From a checkpoint of a small transformer trained on Wikipedia: rotary positions, 5579 steps.
MLP neurons of a small language model. Each row is named by its layer, matrix (up: input weights) and neuron, and shows model dimensions 186-249. Each number is 200 + 40 x the weight over its row's rms, rounded and kept within 0 to 999.
A block is one neuron, or neurons of one layer that tend to fire together. After each block is what it responds to, as a language model described it from the Wikipedia text at the highest values.

L8.up1403,136,170,258,216,229,243,174,236,192,179,145,159,208,187,228,229,147,219,134,145,201,216,215,189,266,251,252,181,132,199,202,234,279,85,173,186,117,202,196,172,143,186,175,179,268,113,191,257,239,195,205,141,187,259,227,183,152,200,260,141,197,247,132,246
Responds to: Closing == or === of Wikipedia section headings (Personal life ==, Bibliography ==), plus sentence-final periods, paragraph line breaks and row-starting table pipes.

L4.up472,160,242,182,214,162,213,205,160,249,266,216,185,190,169,199,280,215,221,126,244,187,125,210,254,291,202,265,191,158,224,186,220,258,263,141,199,190,192,255,220,213,197,160,193,177,219,216,150,167,206,231,187,201,181,201,236,181,217,167,228,147,197,225,189
L4.up798,218,191,166,256,84,151,185,232,155,205,177,253,169,222,157,263,253,232,167,245,244,156,231,165,231,166,201,124,145,180,244,221,223,208,139,185,168,174,154,217,241,200,178,187,197,168,167,82,178,210,172,129,212,216,182,196,245,264,251,235,202,245,209,147
L4.up895,199,239,231,243,134,169,198,166,197,228,232,219,159,189,191,285,217,237,114,205,189,161,200,181,193,162,174,240,154,151,256,196,238,284,141,179,223,247,244,249,219,222,225,183,131,212,198,184,172,190,199,158,232,151,196,218,180,248,153,184,190,218,198,204
L4.up1155,189,212,206,188,165,147,245,229,126,185,215,246,216,170,203,235,178,241,171,158,192,149,215,175,235,195,147,136,195,239,232,187,270,216,121,143,173,171,235,191,205,139,195,249,177,222,195,170,160,192,213,159,173,191,186,244,211,270,214,234,257,217,218,189
L4.up1217,191,239,234,217,135,234,181,241,187,199,216,242,186,185,111,274,191,247,84,232,209,180,242,196,219,181,231,119,179,130,243,257,215,229,159,186,240,163,148,196,245,179,98,179,210,168,216,142,220,222,230,177,217,191,162,203,183,243,233,190,191,220,262,203
L4.up1429,219,156,168,232,152,166,215,236,165,153,146,196,170,175,194,281,208,225,152,188,191,127,232,240,191,178,181,255,120,190,158,195,228,244,122,211,239,177,269,179,162,216,194,182,215,188,196,108,243,183,280,147,169,193,197,243,180,202,192,207,247,198,199,199
L4.up1716,229,231,186,301,145,180,182,189,185,172,218,189,133,201,134,240,210,254,99,171,220,208,189,165,196,124,196,213,209,211,270,176,255,270,180,155,158,191,200,260,249,176,158,204,140,149,194,160,224,183,234,172,224,209,187,176,248,302,143,234,220,295,201,148
L4.up1858,192,192,197,251,198,155,181,250,136,187,260,207,214,177,183,240,174,170,125,188,204,173,217,167,299,220,252,155,222,197,269,172,264,205,105,233,151,189,258,129,180,222,246,237,226,178,152,174,190,219,231,164,152,237,205,193,200,247,250,204,216,214,186,221
Responds to: The digit 0 anywhere in numbers, most often in table cells, scores (4–0), decimals (0.79), and years (2019, 2020).

L11.up351,158,181,225,204,178,146,217,231,257,140,227,123,228,207,207,268,202,204,180,188,202,212,216,228,222,161,227,233,200,193,218,190,178,215,204,158,221,158,209,192,246,204,211,170,170,148,216,222,169,170,206,148,208,204,236,227,242,219,208,155,176,185,183,241
L11.up835,134,176,170,177,215,207,196,253,182,164,189,143,213,266,212,190,174,257,146,121,258,180,211,212,261,162,174,191,271,240,196,241,204,152,271,181,106,210,163,245,204,224,215,208,231,218,169,270,184,214,200,160,214,218,207,170,218,165,224,235,168,209,158,236
L11.up1136,181,166,188,249,186,227,167,198,165,169,250,229,212,157,251,229,201,201,189,171,237,249,183,139,179,226,161,203,79,230,156,198,230,181,180,210,220,184,175,224,210,172,214,310,197,184,177,214,208,170,237,155,203,276,203,238,196,136,214,125,267,168,153,247
L11.up1405,158,184,248,204,212,217,190,242,193,147,117,201,187,233,194,181,204,231,159,133,215,227,160,215,221,240,212,188,207,166,171,231,293,112,159,202,213,169,160,217,190,202,136,226,238,184,129,267,165,209,209,106,201,238,230,159,202,147,229,181,214,175,129,265
L11.up1531,199,191,240,188,134,216,212,222,195,126,129,184,256,158,177,256,222,269,156,170,255,211,216,184,259,232,219,213,232,224,193,259,233,115,185,174,136,203,170,149,196,107,250,208,220,233,201,224,240,257,239,235,227,222,265,219,188,191,244,194,222,245,187,210
L11.up1551,184,189,236,210,179,248,189,218,203,158,167,218,258,183,199,265,221,263,175,146,181,184,205,208,225,177,226,186,184,101,107,188,198,165,162,173,139,230,205,233,202,127,189,184,264,139,159,266,174,245,192,147,183,199,168,161,204,200,225,184,185,320,145,191
L11.up1662,169,191,198,210,263,182,189,193,216,160,119,234,217,180,181,201,233,197,144,176,206,233,124,270,272,135,246,154,200,166,194,217,196,126,190,178,148,146,211,145,247,183,155,188,276,211,167,272,253,188,168,122,165,259,229,156,212,178,231,113,278,165,130,210
L11.up2015,195,185,219,217,188,235,187,244,162,139,221,192,215,126,219,208,224,214,201,165,186,209,204,168,271,211,234,179,148,167,193,226,217,141,182,216,188,190,221,158,214,172,185,224,233,178,198,248,216,273,177,156,215,241,237,148,214,215,247,185,184,188,137,200
Responds to: Tokens that end a unit of Wikipedia text: closing == of section headings (Career statistics==, Release==), sentence-final periods, line breaks before headings, table pipes.

L8.up449,141,217,186,206,178,275,130,192,217,166,239,205,232,179,181,221,241,178,162,199,191,141,250,159,272,206,146,164,156,255,196,175,163,178,255,172,246,166,273,144,162,243,247,228,192,129,190,133,149,162,204,190,78,214,212,197,217,194,214,181,220,195,254,194
Responds to: First word-piece of a surname or other proper name, right after a first name or name start, as in Bill Hun(nefield), Dawn Stal(ey), David He(aly).

L8.up572,205,214,189,243,221,272,191,216,227,185,156,165,234,213,156,198,199,190,220,143,244,275,237,121,197,263,237,228,206,269,172,252,198,246,239,173,220,133,191,236,167,142,169,147,252,206,262,150,183,199,268,157,150,231,244,171,196,175,249,238,253,227,205,206
Responds to: Prepositions and commas right before a place name is expected, such as of in "Battle of", "University of", "north of", in after "born in", "Hospital in".

L4.up375,281,161,213,259,230,195,227,179,187,185,190,176,170,103,157,243,165,182,117,130,206,197,132,305,173,159,309,200,180,167,176,214,218,197,165,147,173,135,196,165,202,171,190,219,256,148,158,176,103,154,182,187,176,250,229,211,112,249,161,212,220,232,144,192
L4.up681,240,165,147,176,74,179,167,162,212,143,199,118,266,144,168,235,181,223,128,163,266,254,223,130,176,195,159,184,220,168,160,191,218,197,190,230,131,185,196,155,250,210,195,178,136,141,217,206,154,219,160,130,95,216,237,259,203,251,209,128,238,212,161,242
L4.up845,208,313,156,211,147,111,141,149,199,204,245,180,255,177,189,266,208,259,159,238,190,198,194,161,178,181,182,209,187,192,290,181,173,194,133,192,241,238,227,121,174,173,208,256,200,160,305,199,187,181,210,100,201,212,238,300,224,269,187,231,236,218,218,234
L4.up1047,149,221,172,220,225,169,209,212,229,212,160,161,193,184,205,253,242,219,191,259,212,91,153,207,265,75,182,195,124,293,90,190,265,194,221,145,178,191,226,206,188,196,222,262,306,163,206,159,170,238,247,158,212,189,290,142,232,166,240,229,215,223,191,198
L4.up1219,137,201,137,252,139,187,193,269,248,164,211,194,184,208,164,285,221,177,150,184,196,135,194,226,160,168,169,240,135,257,213,158,211,209,187,154,176,188,236,200,184,199,267,260,242,136,176,198,142,234,204,212,172,120,227,198,223,272,244,213,253,195,182,163
L4.up1308,190,150,178,212,134,239,181,189,215,138,193,186,234,175,183,202,195,185,150,161,258,199,189,247,198,147,197,211,122,209,213,202,275,164,109,209,167,167,235,190,229,186,142,235,256,142,189,199,248,245,232,141,147,170,193,218,206,208,231,181,208,177,117,147
L4.up1625,173,202,202,256,171,226,130,190,216,213,163,184,209,142,129,267,210,158,193,204,223,224,196,189,253,209,254,151,139,251,129,284,213,150,142,243,129,205,199,172,238,231,180,222,283,192,225,174,226,221,228,108,208,227,179,199,111,212,309,164,264,239,142,266
L4.up1993,83,140,182,190,183,194,265,189,216,236,163,239,215,181,202,167,215,249,193,205,260,154,223,226,186,255,205,196,166,194,214,222,204,199,170,241,264,186,231,200,227,247,265,133,143,270,254,208,167,219,233,214,198,229,208,199,175,216,204,271,181,177,213,155
Responds to: Clause- or sentence-opening qualifier and quantifier words in expository text, such as several, only, previously, historically, and "well" in "as well as".

L4.up190,200,141,231,193,196,192,205,230,198,184,205,180,203,221,112,219,208,233,148,141,236,198,256,211,255,199,286,157,162,188,214,240,225,138,172,199,228,209,189,207,174,211,146,202,194,168,248,211,169,260,176,142,110,273,164,190,187,262,254,181,227,218,138,209
L4.up340,183,202,247,183,207,266,198,234,163,192,179,245,281,199,184,238,211,252,187,183,276,190,292,161,257,228,253,170,254,227,228,224,205,139,165,189,185,167,181,173,95,170,190,212,199,223,224,186,196,254,188,151,248,264,221,117,218,178,220,175,274,292,209,254
L4.up478,226,197,237,231,243,208,157,270,153,250,189,215,220,179,200,207,217,214,144,183,221,155,161,251,250,205,249,188,148,175,248,290,215,109,140,213,209,269,235,166,180,226,155,194,253,188,138,189,153,219,164,140,227,266,211,167,188,198,208,220,232,197,163,199
L4.up867,217,166,192,207,85,227,163,162,224,197,226,150,217,189,173,274,167,211,152,155,252,255,214,166,219,224,231,173,209,146,226,218,191,118,158,264,146,264,172,190,232,185,232,164,221,216,218,181,82,220,188,121,100,277,231,245,181,174,190,157,254,262,183,203
L4.up994,237,137,192,117,190,102,206,196,184,193,227,168,164,177,239,268,248,244,245,182,166,230,219,151,230,172,241,282,167,263,154,234,196,234,220,189,189,147,215,213,210,255,243,129,152,163,255,263,179,215,185,246,242,257,134,197,185,220,182,214,146,227,161,171
L4.up1342,182,166,222,223,189,253,155,232,156,231,176,189,208,166,202,220,144,224,181,198,181,208,186,264,310,195,253,184,221,195,207,287,274,160,94,215,165,174,250,146,185,180,205,199,261,157,195,200,184,238,134,174,234,236,237,165,165,195,228,211,252,188,109,190
L4.up1639,255,229,213,175,189,211,174,255,136,219,218,272,244,225,164,186,208,246,128,206,252,179,250,182,257,198,240,210,182,230,266,259,180,87,126,213,197,238,213,184,110,259,199,196,267,171,153,165,122,234,156,141,173,272,231,202,133,242,202,215,231,256,231,246
L4.up2033,166,152,228,169,156,186,150,149,215,213,249,199,232,211,236,277,221,117,100,219,236,186,241,188,154,185,222,228,179,175,231,198,190,195,179,175,182,215,186,178,259,149,233,197,200,168,200,170,167,232,146,103,256,227,240,236,212,221,192,236,112,183,200,249
Responds to: Tokens that close a span, mostly the = or == ending a wiki section heading, plus closing quotes, brackets and parentheses such as ".", ]}, (nl).

L8.up981,174,176,282,253,224,231,210,179,233,214,222,162,234,223,134,252,151,173,122,203,203,205,195,303,202,136,209,178,141,201,197,263,189,172,162,138,168,192,231,175,200,220,222,187,283,247,214,272,159,250,201,105,174,221,279,236,161,208,260,261,170,214,185,217
Responds to: Final pieces that complete a modifier before its noun, such as possessive 's, adjective suffixes (unfin-ished, stri-ped, -vol-ume), or words like last, medieval.

L11.up23,169,216,248,218,246,156,123,240,208,211,232,207,297,247,161,217,166,178,130,166,198,67,234,209,310,180,225,199,188,254,189,236,210,169,151,195,160,256,177,204,273,207,243,197,237,229,95,232,205,251,155,202,165,173,209,207,227,178,227,261,208,269,202,190
L11.up71,158,197,288,176,246,202,193,219,204,225,167,233,214,237,158,257,151,178,196,128,223,175,147,239,264,90,204,202,123,201,200,226,204,148,163,191,221,207,171,144,176,249,257,198,211,224,204,219,152,250,215,174,220,174,220,200,245,209,223,328,190,256,195,179
L11.up840,179,119,244,200,260,237,233,228,193,167,234,165,187,197,224,241,175,269,246,241,214,177,195,240,223,139,195,234,134,204,207,278,131,228,169,112,236,150,236,154,189,163,219,244,255,126,199,243,247,246,231,220,216,206,196,167,235,240,205,211,190,223,203,158
L11.up845,184,226,232,261,246,220,173,221,180,175,228,139,175,209,216,267,220,181,221,157,245,96,193,220,245,140,238,147,153,211,141,279,223,176,202,156,158,88,250,235,186,250,179,249,242,198,123,207,196,271,196,169,195,203,197,138,231,198,246,244,133,196,185,196
L11.up1102,177,227,229,254,265,244,202,277,175,187,235,195,242,172,86,233,146,140,157,141,202,172,198,244,222,145,214,108,188,236,222,189,212,145,246,122,172,182,203,184,189,242,234,232,262,217,192,216,149,242,234,208,198,197,177,204,171,198,124,174,145,220,168,196
L11.up1242,183,216,274,234,262,262,78,199,193,166,203,211,268,144,120,180,203,202,129,148,211,109,207,174,216,181,264,174,222,280,202,271,171,117,238,189,176,168,141,159,183,177,167,179,266,158,73,199,204,236,189,116,254,193,241,208,228,161,223,280,171,183,203,184
L11.up1464,158,187,264,234,210,239,187,222,180,198,144,259,198,215,116,200,193,223,159,166,241,220,149,232,211,102,241,115,186,218,226,265,205,164,261,146,179,207,166,186,213,214,209,167,230,215,200,214,192,249,188,152,191,227,157,214,160,241,196,189,126,201,215,242
L11.up1958,272,136,202,230,235,201,212,236,173,189,190,104,231,187,173,225,154,149,260,228,203,158,195,185,172,220,216,168,186,189,195,225,213,246,111,198,197,204,191,156,171,199,212,218,211,171,182,165,152,256,188,73,176,182,192,242,187,180,192,161,232,198,222,197
Responds to: Fires on the end of an adjective or modifier (often a hyphen compound or name piece) just before its head noun, e.g. gold-striped, six-game, Associated.

L11.up458,183,165,134,184,192,183,154,194,164,258,142,233,218,225,220,234,246,220,262,181,255,167,197,179,172,229,192,274,210,200,203,160,212,220,176,256,206,129,226,225,234,219,189,229,199,177,139,234,203,154,203,163,157,148,179,167,190,168,152,226,198,239,218,110
L11.up539,237,195,174,222,169,238,163,172,155,167,283,163,258,235,237,245,218,181,253,180,175,189,188,185,240,241,229,173,185,144,203,238,184,175,241,208,201,122,160,239,266,127,145,287,233,244,225,80,210,181,253,173,162,205,188,150,214,229,191,241,164,216,185,197
L11.up764,221,135,137,171,168,265,240,197,152,180,200,192,259,125,213,225,177,206,225,208,214,210,287,143,157,300,227,277,201,249,140,213,227,216,221,208,298,167,148,196,261,229,152,114,238,198,258,207,249,119,182,214,184,247,202,211,185,208,249,253,256,149,119,201
L11.up850,249,181,249,228,199,242,201,226,178,180,241,147,238,116,123,230,151,196,201,169,199,230,268,211,241,245,250,171,254,265,131,234,216,261,208,238,169,158,179,227,167,145,171,268,224,187,203,228,218,239,234,104,177,273,180,189,287,202,174,177,252,255,164,259
L11.up1386,189,201,118,233,186,156,169,213,186,260,157,187,219,216,176,161,199,194,168,76,258,166,219,200,200,160,251,142,260,288,181,281,280,171,202,244,168,159,216,190,198,170,103,201,154,220,235,284,211,214,219,218,130,207,188,144,191,226,225,252,235,231,202,164
L11.up1446,239,145,242,176,276,242,149,215,190,247,182,222,285,82,224,272,238,237,179,172,253,183,269,171,156,211,203,218,141,187,157,232,233,226,179,252,211,139,110,186,136,181,227,184,227,201,181,266,214,210,254,180,170,214,166,199,259,202,175,191,231,192,147,150
L11.up1469,173,102,118,254,186,221,233,208,175,228,192,208,201,139,202,246,207,164,213,160,242,158,148,208,251,296,190,149,157,194,168,167,250,213,160,238,258,198,283,215,220,171,217,243,214,214,182,156,193,243,254,202,149,230,167,154,232,146,165,196,211,254,189,174
L11.up1579,243,110,206,164,164,236,230,208,216,158,209,208,208,150,171,154,150,204,223,120,240,221,228,175,180,231,204,203,224,222,139,205,232,208,227,226,233,195,172,162,210,208,143,152,182,216,246,222,205,187,172,165,155,242,183,174,198,192,237,234,262,206,122,212
Responds to: Prepositions of place or route after a place or verb in geographic text, e.g. located on, crossed over, across; also stray table digits.

L11.up105,148,143,209,188,237,253,171,140,221,157,101,214,189,158,229,264,263,223,237,145,241,245,235,235,217,184,229,185,242,174,173,188,239,156,168,152,151,135,181,215,184,146,299,186,244,183,188,202,207,241,216,152,211,253,237,271,157,158,155,225,188,228,157,167
L11.up108,171,216,159,173,150,184,197,213,196,103,189,155,194,165,139,244,210,168,114,188,197,207,259,285,240,186,157,110,220,173,137,172,271,166,230,106,157,201,210,199,256,159,209,183,185,207,137,231,231,204,234,248,175,184,246,236,235,185,158,190,187,161,195,178
L11.up227,209,198,167,206,205,315,188,171,253,160,208,210,236,226,197,205,147,173,179,224,190,206,287,177,198,192,159,243,206,219,98,261,145,163,212,148,235,154,236,160,157,164,304,241,263,154,172,189,206,251,197,254,214,278,174,95,162,214,200,142,185,256,170,252
L11.up339,236,197,123,178,215,191,154,201,136,155,247,187,247,192,182,166,203,204,133,161,248,171,170,241,171,133,192,204,220,221,173,221,164,166,263,166,185,183,245,164,117,190,242,204,186,205,167,203,139,221,192,258,279,208,191,123,195,220,137,200,185,239,174,197
L11.up1278,163,168,147,172,178,221,201,247,202,156,194,104,274,204,253,265,226,186,176,221,248,192,167,228,220,160,261,184,220,212,159,174,167,120,213,171,103,167,204,165,186,213,143,156,215,239,199,138,158,169,157,248,160,133,187,227,160,234,200,222,189,219,299,169
L11.up1522,197,164,168,208,223,153,187,212,223,207,219,238,226,150,151,213,134,125,100,168,212,220,184,209,247,112,182,197,177,185,157,221,184,133,222,211,155,207,194,170,235,251,178,228,198,135,132,217,207,187,151,138,239,191,215,221,156,236,232,160,204,159,176,215
L11.up1573,218,184,122,173,180,264,174,269,222,199,196,102,258,133,114,180,210,178,227,99,216,154,229,193,258,132,244,130,211,184,107,209,205,193,169,150,105,206,199,185,146,118,187,240,214,162,232,248,148,187,206,213,160,258,203,111,258,129,205,150,196,209,210,231
L11.up1621,233,118,158,212,205,181,147,226,177,125,179,213,253,233,130,309,205,201,198,157,163,229,212,243,263,192,224,124,192,192,166,146,207,149,215,233,190,236,199,146,200,225,175,206,180,198,174,180,123,191,232,200,156,252,189,189,174,174,167,212,247,181,214,154
Responds to: Fires on the first piece of a word split into several tokens, mostly capitalized name or place starts after initials or in tables (St·ennis, D·oty, Om·aha), plus digit-then-separator pieces in numbers (9.5, 2,700).

L8.up1627,154,188,220,220,277,164,193,190,238,213,219,195,203,137,161,249,215,203,138,175,188,173,189,224,272,166,183,249,149,206,183,256,254,235,158,188,185,169,208,201,247,262,192,187,277,227,142,147,214,203,222,162,287,255,128,215,161,207,211,185,195,204,219,172
Responds to: Digits inside numbers and number words giving a count of people or things, such as 2,50|0 Jains, Eight|een, there were only two; also weaker hits on "'s" and "U.S." after "among".

L11.up378,195,147,251,166,134,179,230,209,177,223,191,246,287,251,217,208,283,211,177,171,186,230,164,149,218,187,209,195,241,181,164,299,239,226,92,241,186,232,152,200,255,215,219,230,201,137,251,140,144,187,156,268,160,202,205,191,186,310,194,227,178,234,196,155
L11.up905,196,186,202,203,203,152,133,132,218,168,164,169,249,151,225,248,278,227,202,217,251,176,189,216,220,153,252,189,192,193,158,213,159,167,55,232,193,194,239,172,301,151,228,222,196,253,186,214,128,220,207,141,218,198,197,208,167,220,212,291,198,163,154,172
L11.up963,106,212,198,257,232,168,178,228,240,177,240,217,200,183,164,236,199,241,243,121,236,165,196,171,265,226,273,213,213,262,241,171,223,203,123,194,252,157,142,194,215,202,198,205,246,190,173,220,164,172,222,173,143,195,180,194,231,237,181,226,237,138,197,165
L11.up991,125,161,242,164,236,139,160,289,252,193,228,178,243,178,241,220,213,231,128,161,159,149,187,219,239,235,231,221,180,258,195,182,227,174,235,228,231,228,253,198,277,155,203,146,213,165,129,151,212,165,150,190,257,201,156,158,203,202,231,189,264,139,197,183
L11.up1474,157,213,208,144,153,153,242,165,153,237,217,230,188,145,129,225,227,209,37,130,205,168,142,186,162,179,230,187,140,179,239,287,230,245,170,201,204,235,173,165,216,252,195,174,234,208,226,174,221,204,215,153,201,232,178,128,185,163,253,277,240,187,172,187
L11.up1507,215,129,169,172,261,133,145,219,258,179,197,174,241,145,232,159,257,277,182,163,157,222,203,191,220,207,195,140,159,202,193,192,279,145,222,189,181,179,220,170,282,186,193,199,216,180,165,182,210,257,201,179,189,229,187,87,220,184,226,220,157,186,127,126
L11.up1832,178,142,231,179,211,188,250,207,202,241,201,160,214,177,166,207,204,199,173,169,215,199,216,214,197,173,217,219,241,169,169,194,190,140,223,226,208,203,285,157,305,150,185,284,234,154,86,135,199,210,175,203,156,201,170,209,194,136,195,215,244,200,161,199
L11.up1949,135,219,211,184,180,125,252,201,192,247,230,240,188,134,227,213,253,234,131,227,223,212,109,254,213,240,215,223,193,204,226,190,206,194,239,205,244,224,195,177,235,172,158,234,183,204,124,204,155,272,164,202,145,240,202,154,163,209,168,273,206,207,142,207
Responds to: Tokens that end or extend a plural or quantity subject before its verb arrives, such as who, now, have, of whom, and number digits.

L4.up116,128,211,260,229,182,174,116,297,192,229,126,195,243,222,212,134,242,180,249,234,175,148,266,293,228,221,196,205,82,243,197,294,255,169,233,252,239,165,150,140,163,186,246,182,278,166,146,164,218,228,170,174,167,173,166,188,176,212,215,260,133,174,139,195
L4.up293,157,208,202,242,207,160,171,198,160,174,259,171,157,215,123,165,222,204,227,178,228,251,155,179,253,195,263,190,268,233,262,217,194,204,206,174,201,199,227,231,253,225,156,226,167,193,198,174,181,226,251,189,164,239,313,223,194,212,187,226,245,229,215,87
L4.up328,182,163,219,209,202,169,204,185,204,193,179,166,187,227,242,195,185,298,162,175,188,241,207,265,198,191,167,201,161,251,280,264,263,215,173,183,225,192,174,201,191,206,199,248,152,197,240,215,171,204,188,114,276,230,234,194,272,182,277,301,189,152,168,189
L4.up688,151,243,161,255,193,145,229,223,187,162,199,190,210,223,217,206,147,211,154,155,193,224,268,116,187,217,143,223,218,232,218,168,238,190,160,178,162,162,181,149,187,201,211,190,186,140,175,236,201,219,198,125,208,190,251,202,197,237,217,237,172,166,172,167
L4.up1140,228,189,216,188,142,224,214,182,210,236,148,196,316,181,224,155,187,198,184,266,218,207,248,164,269,152,183,147,160,244,276,258,240,220,151,132,203,197,221,124,224,173,216,221,168,162,208,201,128,262,258,168,226,240,266,211,182,175,205,255,164,158,258,225
L4.up1651,188,158,270,251,168,251,148,227,171,242,232,127,229,155,162,215,193,209,156,195,206,140,174,253,229,118,192,159,197,171,169,235,222,191,245,220,165,162,145,183,279,205,171,181,259,211,189,177,249,252,185,178,219,221,156,264,284,189,196,216,172,199,186,168
L4.up1657,275,187,224,217,243,227,182,258,209,252,117,240,206,234,196,209,155,166,151,199,158,161,223,263,270,107,225,219,113,226,170,216,275,197,219,214,137,213,195,188,190,207,196,174,245,251,181,174,205,211,199,153,231,241,223,210,212,183,222,185,166,182,148,237
L4.up1967,169,171,233,229,172,206,160,202,195,207,113,274,220,257,167,150,220,216,190,241,223,179,212,162,270,85,224,186,166,234,262,266,224,227,179,111,153,152,223,181,176,228,252,230,238,160,160,251,258,207,190,118,220,172,183,142,179,230,274,231,188,176,207,244
Responds to: Modifier words opening a noun phrase after a preposition or comma, mostly nationality adjectives, such as Swedish, Danish, British, also private, armed.